config.toml
hidden_size = 512
norm_place = "pre"
doc_mask = true
MLP neurons of a small language model. Each row is named by its layer, matrix (gate and up: input weights) and neuron, and shows model dimensions 96-159. Each number is 128 + 24 x the weight over its row's rms, rounded and kept within 0 to 255. A neuron's up and down rows have the sign that makes its largest values positive.
A block is one neuron, or neurons of one layer that tend to fire together. After each block is what it responds to, as a language model described it from the Wikipedia text at the highest values.

L3.gate10 [150  76 134 152 156 112 128 104 120 122 140 132 135 114 171 138 151 112 139 172  88 119 165 120 148 102 128 100 131 113 164 154 132 161 164 155 103 105 117 102 132 144  63 107 126 133 143 110 106 182 122 109 105 130 119 115 118 146  70 117 122  98 110 130]
L3.up10 [143  83 155 148 144 144 137 147 147 144 125  96 116  81 136  85 132 106 127 159 108 104 134 158 110 129 117 130 111 130  90 129 122 162 119 145 126 114 154 106 137 113 131 106 125 163 166  94 137 145  84 107  99 122  98 123 116 117  92 129 136 112 142 113]
L3.gate169 [135 118 124 160 146 117 165 106 116 148 117  96 175 140 113 154 162 132 104 170 119 166 134 153 156 118 128 141 159 149 129  94  58 130 113  59 168 139 101 121  98 167 113 163 129 165 130 125 157 123 141 151 155 132 113 126 118 127 133  75  96 151 144 113]
L3.up169 [ 89 149 131 153 147  94 162  78 159 124 136 105 123 115 137 107 137 109 145 142 114 125 112 141 114 161 125 148 103 126 103 120 140 186 130  95 112 121 114  93  93 131 111 147 143 137 121  86 121 107 166 134 139 112 111 167  99 149 145 122  84 149 123 130]
L3.gate200 [ 81 147  90 114 107 103  99 151 183 176 111 133  98 148 140 119 172 122 129 139  90 138 133 123 133 146 153 141 133 105 100 105 125 122 165 115 155 123 137 139 130 111 108 115  94 131 145 121 157 145 115  96 122 123 102 130  85 173 137 126 101 102 140 102]
L3.up200 [143 157  94 141 149 148  94 133 131 111 103  91 123 138 144 144 122 104 139 117 119 104 114 151  99 129 145 109 101  88 102 124 122 163 167 132 157 145  92 174 125 170 106 134 144 121 148 117 143 104 164  92 149 116  95 105 124 136 133  97 105 114 113 125]
L3.gate346 [ 89 121 110 146 101  92 116 192 171  99 162 138 160 117 145 189  89  97 129 137 140 133 140 121 131  99 159 105 142  93 185 114 144  97 158 163 200 144 114 104 157 164 119 127 156 139 105 146 156 133 113 124 148 144 124 124 114 157 159 134 131  81 108 136]
L3.up346 [ 94 121 108 153 110 118 120 144 149 121 108 169  98 142 101 123 160 179 123 152 158 158 159 101 135 142 123 139 135 142 127 119 125 116 175 164 115 168 151 156  73 144 153 113 111 131 113 129 139 156 151 125 115  79 125 102 115 168 108 102 154 150 132 123]
L3.gate362 [171 124 103 125 143 158 138 133 129 120 105 117 180 106  59 104 106 132  95 140  79 126  90  85 105 141 124 123 140 138 145 131 103 110 105 120 107 142 118 141 161 144 117 112 142 117 120 168 181 143 123 124 100 169 124 111 114 112 127 125 143 105 145 109]
L3.up362 [128 103 123 134 157 122 161 134 121 118  99 178 144 119 133 116 163  86 107 124 106 104 114  65  99 151 106 130 131 135 162 117 109 141 129 127  74 103 115 156 162 157 106 132 128 121 145 156 150 128 138 123 103 138 160 119 113 118 121  70 152  93 106 111]
L3.gate725 [153 108  51 143 138 104 110 119 146 135 103 113 154 159 105 130 174 134 139 137 116 124  94 124 156  65 145 113 125 149 152 132 147 131 130 102 135 172 109 165 117 118  99 162 126 112 140 106 139 170 182 133 163 130 156 108 125 166 141 136  90 139 121  94]
L3.up725 [150 104 120  89  89 173 154 134 129  86 142 113 113 123 133 134 155 165 142 141 149 147 135 118 161  89 122  95 127 125 152 126  93 111 162  83 160 106 131 133 113 183 112 151 143 128 110 122 130 109 104 119 151 156 125 132 187 108 151 123 112 180 126 122]
L3.gate777 [138 112 134  98  57 123 133 136 125 166  90 155  88 110 120 133 124 143 101 164 118  81 126 117 112 128 136 156 107 154 131 162 140 129 142 128 144  86 142 107 136 194  88 125 100 158 145 166 152 126 162 146 140 141 109 129 140 112 134 107 129 152 107  98]
L3.up777 [167 142 133 121 128  90 130 153  92 144  77 135 144  93 145 134 120 114 125 141 120 138 124 133 145 117 137 135 142  99 119 131 122  76 111 141 115  92 124 110 157 158 114 112 152 144 128 122 159 196 157 123  67 140 133 121  93  98 113 155 169 123 135  77]
L3.gate922 [157 124 146 127 123 147 162 119 130 114 160 190 137 138 146  78 158 141 160 144 117 136 114  58 145  85 138 122 124 125 146  97 106 161 112 150 152 122 119 121 140 147 145 117 104 140 106 109 160 116 102 121 150 155 110 115 121 103 151 131 144 157 146 157]
L3.up922 [120 100 164 153 106  81  99 139 118 120 133 100 154 104 104 104 151 146 141 170 124 138 147 152 140 171 163 110 113 134 131  99 131 119 151 135 131 170 119  99 170  92 154 158 134 141 146 112 139 101 129 105 128 117 116 136 124 129 168 200 125 113 117 115]
L3.gate986 [170 167 111  96 152 115 140 116 150 145 112 158  96 111 110  94  99 121 119 131 104 104 145 139 150 117 120 170 117 108 108 126  91 107 124  89 128 169 133 143 139 148 131 108 112 182 147 128 106 146 121  86  94 150 130 111 108  99 128 112  98 127 155  96]
L3.up986 [121 131 142 164 158 127 147 100 113 134 124 166 128 121 156 142 145 110 136 174 102 103 144 135 151 128 124 102 115 129 121 131 157  94 113 127 152 115 123 134 148 128 168 149 129 145 173 159 142 122 154  89 142 134 128 187 144 124 129 111 141 130 145  98]
L3.gate987 [159 108 140  69 103 110  89 129 136 143 160 131 126 180 109 136 135 159 109  94 106 138 120 125 140 124 107 163 113 136 147 123 118 138 102 104 151 119 140  89 104 122 124 145  90 139 136 101  99 105 192  96 133 155 121 126 115 160 141 111 154 132 115 110]
L3.up987 [105 164 151 115 120 129 126 143 131 102 170 111 129 139 116 134 148 132 118 125  91 135 150  96 133 185  97 144 123 152 141 116 105 160 122 161 124  90 123 117 129 123 152 122 133 130 155 146 170 167 157 148  83 127 138 106 120 141 145 145 147 116 130 167]
L3.gate1005 [ 85  91 150 131 129 127 132 119 156 158 123 133 180  92 149 128 104 140 128 134 196 111 137  85  84 140  96  96 133 146 126 118 148 133 149 111 128  98 124 139 107 150 121 166 172 140 128 121 141  83 141 125 111 114 133 140 132 122 125 102 142 118 123 146]
L3.up1005 [109 131 161 117 138 169 130 109 154 148 128 134 127 166 143 121 115 167 158 121 127 126 130 103 110 130 147 129 142 126 154  82 144 113 151  94 119 116 115 142 148 141 122 130 155 118 146 139 164 182 147 123 145 137 139 132 152 135 145 113 115 129 124 169]
L3.gate1069 [176 139 157  96 152  92 108 135 110 170  88 143 123 104 141 127 152 122 169 133 114 117 184  92 114  85 125 135 109 133 125 125 112 186 111  86 188 127  92 126 114 154 110 154 115 154 155 118 134 154 167 145 118 117 123 111 133 132 168 112  83 130 190 118]
L3.up1069 [115 137 133 166 160 140 138 142 103 101 126  96  93 104 130 133 177 152 156 117 102 148 130  88 126 121 161 121 102 171 179 101 118 129 148 122 161 135 160 126 132 146  85 134 110 129 132 118 132 117 179 146 109 136 111 120 102 159  92 153 156 136 105 105]
L3.gate1149 [133 177 154 124 120 165 122 152 130  88  67 154 141 105 107 133 141 157 123 139  95  96 108 150 151 108 152 138 110 112 168 165 129  94 105 109 201  82 101 169 140 118 134  83 149 115 155 157 105 114 136 124 116 120 141 152  85 163 154 111 113 141 143 134]
L3.up1149 [164 135 177 156 131 165 129 101 132 110 136 121  92 114 151 113 175  98 124 130 133  82 111 174 140 153  99 134 166 147 142 107 129 126 112  91 134 135  89 124  95 151 159 134 142 117  96 181 175 128 186 130 150 190 143  99 120 136 118 102 114  86  97 151]
L3.gate1175 [128 102 113 139  74 123 149 141 177  91 113 110 125 177 132 134 153 109 103 140  91 121 123 131 126 178 182 108  82 126 179 119 119 123 140 155 189 123 100 126 134 131 144 104 116  89 167 136 105 124 188 150 159 110 177  97 127  91 154 106 141 146 128 137]
L3.up1175 [183 177 134 160 139 111 120 145 153 125 144 134 105  98 123 108 122 120 119 138 100 130 140 182 126 133 111 131 118 132 157 151 108 192 129 140 103 150  99 128  78 113 150 104 135 164 127 137 152 154 170 157 122  93 129 153 131 129 103 166 155 116 117 146]
L3.gate1319 [141 138 141  90 109 109 128 125 116 131 138 167 129 160 143 142  99 155 107  82 136 103 113  73 154 140 154 137 187 154 140 163  91 118 112 137 103 129 137 126 103 147 101 161 125 130 133 108 149 117 139 136 106 115 131 152 168  99 122 127 103 183 145 102]
L3.up1319 [ 97 150 134  85 152 168 157 198 135 118 156 119 145 138  85 130 152 102 135 141 117 113 186 104 120  71 116 123  91 129 140 156 121 120 166 132 188  97 108 133 131 121 135 132 135 112 182 135 117 112  97 121 152 136 135 124 111 124 131 113 132 142 173 132]
L3.gate1320 [139 120 161  91 156  85 123 107  99 154 134 148 100 146 138 176 102  98 145 154  77 119 134 150 141 110 134 114  91 147 161 165 133 134 144 119 164 145 123 107 128 140 108 133 115 159 156 138 112 138 205 122 106  98 141 127 129 142 131 137 108 174 148 140]
L3.up1320 [145 109 178 163 162 160 143 120 197 131 122 102 102 117 132 116 148 106 125 120 159 109  64 159 158 103 172 123 134 161 138 115 129 127 112 150 124 135  99 142 111  98 108 155  98 142 127 101 135 135  95 156  73 118 131 134  73 140 127 105 135 140 130 145]
Responds to: Auxiliaries before the main verb

L8.gate142 [106 137 126 172 116 104 148 152 154 131 117 123 101 166 181 135 132 105 102 136 127 133  90 118 133 148  69 118 155 127 112 156 132  95 144 145 145  76 126 121 121 144 111 161 129 107 110 136 124 149 104 121 122 146 138 174 160 133 156 123 135 128 119  92]
L8.up142 [100 122 173 122 146 122 139 143 161 134  76 123 135  87 121 159 178 140  90 103 158 102 137 133 134 116 164 139 117 108 130 101 145 109 104 120 177 113 131 123 118 104 120 114 125 110 118 137 114 126 128 105 114 132 142 172 157 141 126 136 124 118 138  99]
L8.gate253 [128 150 168 117 157 173 121 140  80 108 164 131 112 106 128 136 130 141 122 162 149 139 144 133 117 107 102 106 114 134  72 139 114 117 126 110 127 148  99 144 113 142 174 118  96  92 134 109 113 139 165 136 148 163 132 130 159 170 138 142 124 132 136 130]
L8.up253 [112 142 147 150 103 129  74 135 163 160 128 101 126 113 142 107 164 122 108 132 164 120 129 115 165  93 101 132 132 102  78 133 120 132 127 129 159  64 144 137  88 136 170 133  90 199 161 145 104 114 119 142 119 133 130  93 156 127 138 161 136 127 111 145]
L8.gate528 [ 89 172 101 128 142 133 129 128 143 116 166  91 142 116  91 112 180 131  91 121 122 178 189 137 131 146 134  91 108 161 113 107 122 101 123 100 131 115 106 113 160 142 131  96 106 162 136 152  98 131 130 133 109 153 156 164 107 106 114 151 126 100 135 118]
L8.up528 [136 145 149  97 167 102 158 178  81 115 140 129 118 108 151 128  79 120 105 153 163 100 129 143 150  98 142 151 134 126 128 119 160 106 166  86 165 136 175  91  91 136 137 114 115 161 145 128 149 108 111 148 142 172 127 154 135 153 103 140 109 144 116 118]
L8.gate663 [ 93 161 109 135 116 105 140 120 119 166 109 146 124 146  93  76 168 127 162 182 126 144 170  95 129 129 142 102 194 155 130 128 114  86 103 189 172 102 147 136 136 119 172 155 106 127 176 151 141 136 155 150 104 152 142 152 204 107 147  91 139 142 110 140]
L8.up663 [115 177 132 110 111 161 116 131 125 164 124 121 137 122 120 133 106 110  83 167 143 120 134 104 167  91 119 120 154  75 135 155 144 153  93 113 117  81  76 125 151 112 125  97 169 123 139 140 119 113 136 136 118 144 106 131 150 127 146 122  68  75 120 130]
Responds to: Pre-verb infinitive/modal slot

L3.gate144 [117 129 131 109  79 137 149 145 146 137 170 127 150  87 129 146 118 190 174 143 148 132 126 130 154 117 119 107 137 121 104  97 131  88 145 139 133 171 139 109 135 159 156 114 117  96 134 127 133 134 102 146 171 133 160 147 101 130 154  87 131 176 134 141]
L3.up144 [132 120 116 141 128 108 127 180 165 116 110 141 116 145 133 165 122 120 108 190 117 117 131 157 141  86 108 170 107 150 114  91 127  96 116 133 144 171 121 117 129 144  93 115 112 153 153 137 104 131 137 154 129 114 151 148 126 114 152 136 142 144 142 162]
L3.gate240 [167 143 170 111  98 153 105 151 147  91 174 149 141 123 124  99 128 124 144 122  76 125 145 119 109 141 189 121 127 101  98 128 112 133 172 153 148 109  91 110 144 114 130  74 125 128 124 148 137 103 114 119 121 163 130 139 118 134 107 140 120 136  60 119]
L3.up240 [119 138 104  63 150 159 110 178 137 113 176 124 144  85 116 103 130 140 131 149 151 141 178 148  89 152 145 110  76 119 124 126 149 141 135  90 126 129  92 127 118 153 132 138 111 157 110 108 136 122 127 145 119 136 161 134 157 130 107 111 136 138 124 107]
L3.gate539 [139 124 127 130 146 155  80 151 133 134 126 127 117 119  89 128 148  82 158 139 144 108 118 146 130 105 106 196 141 163 161  86 124 125 127 176 136 117 114 147 105 114 135 100 132 141 150  87 105 125 129 124 143 136 197 120  99 140 111 155 108 116 144 141]
L3.up539 [ 72 141 111 174 114 157 114 116 120 129 145 115 139 122 138 125 120  98 126 147 170 145 159 156  86 140 102 174 113 119 156 126 125 106 100  85 130 121  87  56 151 135 121 182 122 177 128 151 116  87  82 150  92  55 135 110 114 117 108  88 134 111 124 104]
L3.gate554 [116 120 115 128 103 104 139 125 132 130 113 160 151 101  96 100 151 165 100 132 137 145 179 125 128 141  94 188 155 147 158 137 140 149 126  90 137 102 164 100 141 135 161 124 165  75 103 121  93  97 132 113 110 160 140  81 117 112 111 147 100 106 101 136]
L3.up554 [146 116 140 155 122 145 161 145  58  99 114 113 149 110 151 110 156 115 132 122 128 142 158 156 131 140 129 155 110 154 112 138 149 127 100 149 139 130 186 126 107 151 131 127 137 138 140 115 129 151 124 115 173 154 144 112 154 111  85 106 133  94 134 122]
L3.gate712 [114 127 136 131 131  85 119 138  66 140 137 138 104 120 120 148 150 125 142 127 108  96 173 145 135 117 123 146 132  52 157 121  78  91 133  88 159 134 111 131 110 116  99 155 152  92 142 119 106 109  98 138 125 123 144 135 124  98 106  98 125 142 132 152]
L3.up712 [144 150 148 119 120 109 129 169 114 115  99 154  92 151  86 163 125 108 109 137 148 121 163 160 147 128  86 123 114 101 123 145 124 115  87 101 146 132 100 115 120 131 129 161 134 121 178 103 131 109  83 137 142 107 113 167 116 143 125 154  95 112 129 127]
L3.gate776 [130 137 113 164 139 140  91 110 112 127 129 111 129 120 158 116 161 148 148 128 127 125 147  78 159 119 160 121 137 138 107 113 153 116 114 183 159 136 114  85 128  95 102 100 128 107 146 144 110 123 182 107  99 124 162 165 142 143 129 137 167 122 152 104]
L3.up776 [ 81 174 140 138 158 105 116 130  89 115 122 110 113 138 128 172 158 172 100 137 149 118 100 125 137 112 101 114 120 108 155 147 151 163 157 126  75 140 140 122 124 143 158  99 105 131 154 102 112 106 132 101 117 127 102 179  87  96 157 119 125 126 161 115]
L3.gate882 [120 164 111 108  88 146 118 105  97 163 144 171 107 130  95 123 117 135 121 147 136 133 155 149 126 119 141 146 140 121 201 143  94 155  92 116 140 124 120 119 135 110 110  99 167 127 133  92 152 136 128 128 132 145 126 165 138 101 113  94 133 149  93 156]
L3.up882 [137  89 116 129 111 138  94 154 112 117 148 135 146 130 109 155 126 191 131 130 135 152 159  85 161 137 146 123 127 136 186 135 119 172 118 166 145 140 136  87 140  93  84  99 133  60 141 130 172  95 149 128 147  76 151 183 109 100 123  96 169 127 132 149]
L3.gate915 [147  91  84 176  82 136 124 138 116 101  60 129 171 132 130 115 102 107 156 109  99 127 100 131 132 104 118 135 171 122 154 121 113 118 144 145 145 142 127 117 134 103 129 138 133 163 147  92 174 131 112 108 126 168 114 126 109 157 168 156  95  97 137 146]
L3.up915 [136 160 172 144 115 154 148 171 122  91  64 116 140 146  92 136 168 125 128 134 126 143 131 139 117 123 130 152 126 170 157 152 133 148 102 113 142 139 110 115 141 113 124 144  93 143 145  96 163 106 165 157 166 146 128  98  84 128 106 130 131 159 143 184]
L3.gate976 [135 157 115 126 124 118 115 156 112 135 112 118 127  97 105 162 211 116 133 104 114  86 147 153 107  68 162 102 113 126 127 135 138 138 138  86 152 135 128 121 100 130 147 131 167 152 135  92 143 118 134 121 140 129 173 112  88  99  96 120 137 109  73 123]
L3.up976 [133 116 114 163 124 114 158 101 149 105 118 168 158 115 131 166 130 122 100 112 130 144 123 117 131  89 124 121 107 108 125 108 129 123 121  92  94 144 115 137 134 114 110 132 149 145 149 176 125 135 116 149 122 138 109 129 148 127 133 139 149 125 102 161]
L3.gate983 [118 123 158 121 153 110 175 119 125 121 115 120 180 140  85 143 147 155 106 109 184 117 107 133 132 114 127 140 165 150 139 122 147 154 132 129 138 139 103 148 122 133 105 120 131 102 133  99 181 163 145 133 160 137  94 132 120 100 116 112 111 119 127 121]
L3.up983 [125 117 142 126 115 133 191 105 121 125 104 122 182 135 101 109 125 114  82 133 164  62  95 148 148 108 140  81 134  69 113 109 142  92 103 154 113  98 132 142 112 128 120  99 120 164 142 146 121  98 172 169 152 131 152 140 136 146  99 104 130 149 113  82]
L3.gate1010 [150 123 148 110 138 103 128 104 190 116 146 102 121 121 123 137 124 109 141 100  49 103 144 197 180 119 152 136 134 102 105  88  87 165 130  69 137 160 141 168 142 133  70 141 135 147 133 118 134 136 126  97 161 108 139  59 126  90 114 143  96  83 123 123]
L3.up1010 [ 55 126 115 159 103 117 158 132 149 135  99 137 149 135 144 129 129 144 145 108 107 186 102 162 130 115 105 122 124 102  89 130 123 182 108 157 105 129 151 141 166 130 122 122 143 115 133 115 117 117  87 148 159 117  91 114 135 150 117 133 105 124  71 132]
L3.gate1022 [117 154 140 150 123 161  81 133 117 124 168 134 109 148 112 107 120 151 116 132 146 135 115 113 146 144 103 146 129 138 127 101 126 116 137 108 183 126 144 128 157 140 115 142 116 149 116 112  92 145 112 115 138 147 143  81 112 129 164 106 137 142 145  68]
L3.up1022 [165 128 130 107 102 133 110 147 147 119 155 139  98 105 129 120 129  99  95 184  89 111 134 138 132 127  85 122 140 121 120 140 155  97 100 145 115 141 125 153 122  88 127 140 127 104 112 121  83 107  94 145 132 123 144 102 131 144  82  96 114 114 149 117]
L3.gate1081 [167 128 130  81 147 100 134 122 102 101 147  96 160 129 129 105 145 127 112 112 147 135 133 123 137  81 140  86 151 122 133 113 119 164 156 109 108  81 142 120 128 124 137 117 106 128 145 143 122  92 111 160 159 131 102 150 122 137 144 113 101 106 120 136]
L3.up1081 [ 84 125 146 116 137 121  96  97 126 110 130 153 108 103  96 110 117 122 146 140 133 138 136 129  95 111  94 156 143 132 157 120 128  96 147 121 104 136 107  80 113 139 142 158 133 161  82  96 145 118 101 118 149 125 149 111 106 133 108 122 143 155 123 135]
L3.gate1172 [125 136 134 135 163 156 106 152 132 110  95 114 100 127 132  97 115  92  88 152  66 116 134 114 156 118 105 169 142 139 142 123 123 143 139 136 103 104 106 114 128 174  62  76 126 158 143 123 154 113 145 127 135 155 141  65 101 118 136 141 106 132 146 108]
L3.up1172 [147 193 124 160 143 146  95 108 155 148 133 116  94 146 151 116 131 102 110 142  75 154 133 161  83  77 119 183 160 148 140 131 109 134  87 128 112 111 131 120 100 128  72 126 118 159 163 131 127 134 120 164 160 133 117 113 157 105 129 142 119 183 102 132]
L3.gate1236 [120 139 116  91 142 121  81  90 141 127 142 103 136 104  72 114 129 136 147 121 165 122  97 123 116 174 124 134 136 132 125 134  94 122 132  90 121 135 123  71 124 146 115 117 118 152  91  77 106 103  99 141 127 112 161 147 123 145 119  92 163 102 130  86]
L3.up1236 [134 100 111 180 126 131 140 105  81 117 125 159 155 195 154 142  75 113 133 154 139 120 102 103 122 170 152  92 138 112 153  92 102 100  85 153 156 135  74 141 123 138 151 128 110 135 112  85 126 107  96 173 135 114 118 120 133  74 148 122 138 120 154 125]
L3.gate1326 [117 151 130  95 137  98 128 144 135 110 142 124 150 138 117 156 171 112 134 141 168 154 121 139  70 114 152 140 101 147 119 119 113 172 175 139 104 161 152 119 143 145  91 114 110 105  86 142 130 115 126 190 153  83 129 134 112 115 130 140 162 145 162 100]
L3.up1326 [102 130 123 146 129 137 132  98  95 142 123 110 131 156 131 158 139 107 117 126 139 108 145 111 126 126 100 111 100 172 144 104 143  75 158 142 163 158 148 163 187 142 132 187 123 101 137  97 128 110 122 155 132  78 132 108 137 125 101 129 106 142 114 124]
Responds to: Census boilerplate verbs

L5.gate102 [121 158 137 162 194 132 122 165 108 105 155 117 117 170 147 166 149 134 137 114 118 134 130 144 139 101 159 147 117 147 139 136 135 153 124 109 159 162 115  88 151 103 177 147 112 168 129 115 104 158 110 109  99 185 113  94 120 162 118 153 110  77 125 104]
L5.up102 [129  81 126 129 152 147 118  97 155 171 131 136 109 116 102  52 129 163 159 121 109 149 107 156 146 150  44 153 120 125 119 124 156 136 111 152 139 152 156 111 128 137 123 127 127 118 120 147  99 109  65  96 102 112 140 111 130 149 109 132 166  91 100 136]
Responds to: Predictable-continuation word starts

L5.gate404 [138 171 137 127 147 137 131 106 110 132 119 102 141  66 135 152 118 114 128 173 153 167 149  99 129 120 170 127 146  90 117 182 175 128  36 177 137 141 127  99 159 121 145 114 102 147 119 114 154 144 103 103 116 147 138 139 133 161 119 136 180 110 171 100]
L5.up404 [153 126 134 147 127 144 145 111 142 136 121 125  93 115  99 124  94  98 109 151 112 154 136  74 188  73 177 139 171 124  96  96 131  85  74 169 143  98 116 116 155 165 114 157 139 150 106 117 138 183 127 146 112 156 156 131  97 131 119 114 133 116 150  65]
Responds to: Verb-introducing function words

L8.gate215 [148 147 131 145 164 118 138 129 164 132  90  71 138 159 112 158 158 138 114 157 109 131  96 103 126 167 111 156  90 100 162 123 126 122 144 168 105 112 164 153 100 143 172 138 117 124 128 125 119 100 101 142  94 137 162 131 131 146  85  89 156 156 153 135]
L8.up215 [193 156 139 168 133 106 132 189 102 147 103 124 129 131 139 167  51 121 125 128 117 107  94 193 127 118 132 123 141 129 160 164 160  99 111 125 117 107 142 170 146 187 159 129 121 134  73 100 155 153 120 105 172 138 120  91 126 148  91 117 139 136 120 136]
L8.gate291 [161  75 202 127 127 137 141  99 133 114 122 112 155 113 114  94 143 142 158  93 118 118  84 119 119 101 125 115 144 125 155 130 107 138 121 169 120 131 138 129  95 114  91  89 101 121 191 158 134 105 127 120 105 163 157 129 143 136 185 104 112  97 143 128]
L8.up291 [122 110 128 116 137 137  88  79 160 150 139 135 125 165 166 110 151 149 141  64 136 139 147 103 157  96 158  91 103 131 109 138 112 116 150  94 140 158 158  76 110 150 153 123  81 139 116 117 138 144 109 105 189 124 126 107 181 134 136 127 146 101  65 121]
L8.gate723 [171 106 134 145 132 113 145 138 128 159 134 185 143 153 165 172 138 138 126 143  77 128  98 128 134 115 146 125 119  93 122 155  97 111 141 122 121 157 148 150 171 112 127  82 152 114 116 149 109 168 136 110 133  89 143 143  82 104 112  93 138 194 149  92]
L8.up723 [ 97 145 107 107 102  93 162 141 174 154 108 126 165 127 150 154  96 141 139 128 127 153 166 151 129 128 108 134 147 148 162 131 110 150 109 131 119 150 127 110  86 130 157 109 113 136 113  78 119 119 161 181 129 144 185 128 136  76 161 128 146 137 173 155]
L8.gate1118 [ 83 133 136 136 124 144 110 140 107 157 129 166 127 125 123 120  93 112 112 145 135 122 133 138 151 163 115 132 155 113 134 153 114 117 128 164 115 139 142 157 134 160 134 155 100 172 133 103 115 143 133 127 128 104 151 123 110  91  87  84 127 169 153 123]
L8.up1118 [117 136 144 143  98 120 140  88 125 118  84 134 114 122 175 140  95 170 115 162 114 107 108 128 113 124 147 133 139 122 148 109 122 152 118 121 112 116 118 143 144  86 133 123 126 128  99 104 123 110 159 155 131  99  99 154 155 115 138 145 187 170 135 151]
Responds to: Indefinite article after verbs